MLP neurons of a small language model. Each row is named by its layer, matrix (gate and up: input weights; down: output weights) and neuron, and shows model dimensions 0-127. Each number is 128 + 24 x the weight over its row's rms, rounded and kept within 0 to 255. A neuron's up and down rows have the sign that makes its largest values positive.
After each neuron's rows is what it responds to, as a language model described it from the Wikipedia text at the highest values.

L2.gate473 [159 103 119 119 128 117 102 137 111 186 116 167 134 129 135 118 124 123 152 173 106 128 123 116 151  96 123 135 109 151 136 109 119 123 124 103 142 132  72 118 113 151 128 111 102  76 124 129 128 120 171 123 137 136  65  94 112 134 120 115 117 112 108 145 136 130 132 123 125 164 106 155 145 134  94 116 127 150  83 148 118 115  92  98 140 185 132 187 184 152 150 149 146 161 118 132 141 136  87 136 126 127 141 138 137 128 145  69 131 131  92 147 152  83  60 141 129 127 170 167  86 134 164 148 145 124 133 113]
L2.up473 [131 136 137 109 169 123 105 155 131 146 124 124 132 101 129 178 125 139 175 150 107 115  85 131 121 100 109 129 150 118 155 136 160 130 101 115 154  88 119 145 151  97 105 148 147 127 116 166 128 133 122 103 132 164 111 108 111 114 127 125  87 115 124 143 144 149 116 164 166 139 101 154  92 137 130 105 102 142 134 147 133 126 140 110 122 120 126 120 161 141 162 123 150 171 129 150 142 160  83 130 127 123 151 128 126 126 134 151 148 149 155 115 130 142  74 144 137 144 109 139 105 159 141 124 124 112  73 160]
L2.down473 [103  51 127 145 110 134 130 121 117 117 123 117 101 133 180 106 120 125 134 132 149 111 107 133  96 123  98 173 140 127 113 153 123 189 133 137 124 131 142 100 151 138 115 150 128 112   6 129 138 132 106 123 134 128  73 106 113 147 141 128 164  90  99   5 145 137 164 119 129  88 123 101 135 125 142 112 143 126 104 138  84 139 108 131 136 104  92 132 120 135 153 124 117 125 119 155 153 156 129 100 130 125 154  72 132 167 132 118 124 151 129 131 133 145 141 124 131 180 110 136 139 138 126 131 113 103 186 141]
Description: Mid-word name pieces. Short subword pieces inside multi-token proper names, mostly people's surnames and given names in sports, election or discography tables, e.g. Abd-ell-ah, Doug-her-ty, D-om-ingues.

L2.gate27 [149 168 151  99 163 118 136 151 151 139 158 114 113 103 112  91 111 144 137 158 161 114 153 111 113 128 123 123 127 171 151 123 102 100  95 103 170 118 110 151 125 114 126 147 119 130 103 110 120 142 133 143 131  94 148 165 122 144 129 176 146 148 108 133 158 129 183 141 139 143  80 101 129 171 123 157 112 131  83 171 105  98  95 118 132 164 106 152 114 160 112 113 118 141 134 133  89 113 165  83  94 147 127 111 136 123  89 139 132  97  86 132 134 124  91 112  98  99  97 166 145 111 101 138 163 171 155 142]
L2.up27 [121  99 115 109 151  99 135 163 136 101 166 161 157 136 121 132 138 144 124 116 165 105 115 150  78 121 118 125 140 138 135  96 180 105 181 119 135 107 170 116 134 134 101 123 154  93 131 164 136 113 112 142 129 111 160 109 165 144 144 168 151 161 144 119 141 158 101 137  95 127 123 113 142 140 129 136 130 127 163 119 135 165 131 152 151 144 131 156 114 149 138 113 143 169 124 125 125 111 111 128 122 132 119 135 147 156  88 129 136 112 181 151 146 117  99 142 156 127 126 132 115 131 157  88 155  94 103 127]
L2.down27 [113 113 150 126 127 122 119 106  84 162 120  86 124 112 103 116 136 156 173 129 128 142 114 159 168 146 132 135 118 135 116 127 136 158 113 132 142 129  74 163 110 110 126 142 105 175  94 152 181 167 104 161 134 114 119 131 136 115 152 163 140 105 116  44 140 116 138 126 138 123 119 151 123  80 151 114 103 140 170 110  99 124 147  72 139 121 123 135 102 110 122 109  80  95 105 128 106 151  95 111 155 117 124 102 111 106 111 192 150 155 129 191 127 126 111  97 113 149  94 114  98 102 149 115 128 153 110 188]
Description: Article "the" after verbs. The word the as an object determiner after verbs or prepositions (defeated the, control the, of the), plus word-initial Pro/The pieces (Production, Progress, Theodore).

L7.gate703 [110 117 154  79 113 144 120 130 152 136 116 137 104 126 133 130 148 158 149 167 144 130 137 142 115 134 161 127 114 124  59 107 166 119 125 153 136  81 111 144  96 104 129 122 160 131 151 187 146  80 140 124 110 122 142 107  96 136  95 133 124 115 171 113  89 129  94 113 146 131 162 133 110  98 146 106 156 105 140 130 121 115 116 117 112 109 117 140 176 159 157 119 128 130 142 122 134 174 149 147 206 114 120 116 100 163 100 148 114 131 113 132 107 163 132  97 113 128 149 140 117 121 142 138 115 153 120 118]
L7.up703 [ 89 127 145 160 191  93 148 131 121 160  82  97 143 117 137 113 126  96 149 118 105 135 110 113 141 105 120 132 132  74 132 181 147 148 114 154  88 142 115 117 137 115 136 113 108  83 170 135 138 144 137 106 132 114 115 140 105 149 129 136 133 156 112 114 130 143 135 153 139 139 147 147 132 127  91 127 123 148 164 101 113 126 148 129 150 117 145 114 161  86 146 137 151 110 127 153 162 148 124 120 139 120  92 113 191  93 137 134 110 133 114 135 170 112 150 148  68 114 126 137 178  95 135 175 186 131 166 158]
L7.down703 [ 96 111  84 144 103 158 115 189 104 131 125 137 106 129 124 118 165 120 115 128  89 103 103 109  98 139 146 129 131 133 156 161 180 118 135 144 123  73 145 140 122 155 156 114 108 135 178 179 120 133 153 145 128 148 178 142 107  93 122 113 124 110 145 106 110 126 105  88 111 124 145 133 127 100 124 109 166 112  96 137 116 141 101 136 183 104 131 120 110 132 120  74 124 138 156 107 119 117  94 133 124 115 115 120  93 150 137 106 124 137 125 162  73 136 115 130 189 156 128 155 107 120 128 120 103 154 113 100]
Description: Proper-name final pieces. Word-piece tokens completing a multi-token proper name such as a surname, place or company, e.g. Camp-bell, Fied-ler, Log-an, Dod-ge.

L9.gate531 [113 142 161 143 142 117 159  93 136 112 158 118 104 125 107 133 159 111 180 138 122 119 128 122  95 136 161 126 115 110 170 121 128  82 140 111 115 137 150 145  97 110 163 130 137 113 105 135 146 132  92 112 129 119  93  90 108 124 122 142 116 138 131 138 115 157 124 110 140 123 128 109 144 180 139 146 117  97 151 146 116 119 174 157 124 156 115 128 156 129 123 100 128 109 141 142 133  99 104 135 148 130 167 165 143 128 113 159 142 129 177 127 121 144  95  88 147 126 122 119 140 155 144 125 111 145 138 154]
L9.up531 [145 142 158 111 149 128  83  92  85 142 132 145 103 167 137 124 146 116  92 154 159  97 111 120 149 154 121 130 120 148 165 111 143 169 135 105 115 143 128 126 210 135  87 149 116 145 131 162 139 126 141 130 102 109 115 131 139 108 145 146 131 145  78 143 136 139 123 138 152 152 132 102 123  83 110 143 110 199 127 110 147 107 134 138 131 104  96 124 131  94 157  95 115 116 114 102 142 116 139 121  66 162 126 130 126 125 130 138 139 155 165 106 143  74  97 148 109 110 105 127 126 126 111 130 144 154 105 133]
L9.down531 [184 136  92 124  91  82 122 118 121 170 141 129 131 151 143 116 105 152 151 120 105 133 128 147 134 118 131 110 109 133 111 129 132 111 112 110 107 123 111 126  59 133 152 123 121 110  84 139 155 166 128 141 117 128 144 119 154 120 102 138 137  71 147 111 138 145 148 135 134 126 149 106 128 127 161 136 172 130 140 137 142 121 141 111 134 171 136 123 133 108 156 139 153 108 166 122 131 122 125 145 154 100 145 114 120 109 186  71 143 129 162 112 136 118  95 124 123 140 109  98 137 150 107 103 140  97 144 166]
Description: Definite article before names. The article "the" (often in of the, by the, to the, member of the) or possessive 's, right before an organization, institution or proper-noun phrase.

L9.gate84 [157 121 172 134 108 175 113 129 108 163 129 156 119 150 124 156 146 168 176 143 142  83 135 122 114  84 150 135 159 150 139 136 137 106 108 160 113 120 143 144 112 136 136 105  91  93 135 188 132 139 167 100 103 122 123 138 110 157  99 134 139 129 129 145  87 140 156 145  99  96 141 134 114  94 124 127 130 142 160 146 139 134 116 138 168 106 116 135 161 144  96 133 136 143 161 168 140 106 163 144 179 130 167 154 103 132 129  82  84 105 138 145 109 137 126 132 120 119 149  97 141 118 111 128 162 110 125 100]
L9.up84 [138 125 129 145 118 122 137 121 155 129 130 120 151 116 122 101 138 136 151 142 185 151 165  98 143  99 132 126 102 117 150 168 113 132 135 109 111  97 137  64 124 120 116  75  98 118 128 107 156 152 133  88 139 111 104 112 137 106 114 137 169 127 106 125 132 142 100  81 181 140 105 159 118 126  96 122 134 150 135 103 129 124 108 125 123 129 130 163 166 136 186  84 136  84 138 115 171 167 143 145 144 124 105 126 198 123 140 133  90 136 147 148 120 119  96 112 123  97 180 135 139 146 156 144 102 133 118 120]
L9.down84 [143 159  92 102 104 127 141 113 115  96 138 173 119 137 100 143  81 141 137 112  83 112 122 136 147  78 128 152 150 136 135 104 116  69  91 133 117 135 120 107 123 156 168 184 165  89 133 138  88 147 152 148 119 123 118 128  66 176 132 116  96 103 146 110 105 125 120 130  88 103  83 138 110 140 131 132 145 138 160 170 135 147 124 165 158 104 135  98 147 116 146 108 131 150 162 126 161 139 118 144 108 110 152 111 118 146 114 108 131 145 126 119 105 105 117 137 134 153 105  96  91  90 140 115 114 101 109 124]
Description: Mid-name word pieces. Middle subword pieces inside proper names, often repeated from earlier text, as in Gl-ad-stone, Ro-ch-dale, D-ead-wood, Mor-ris-ville.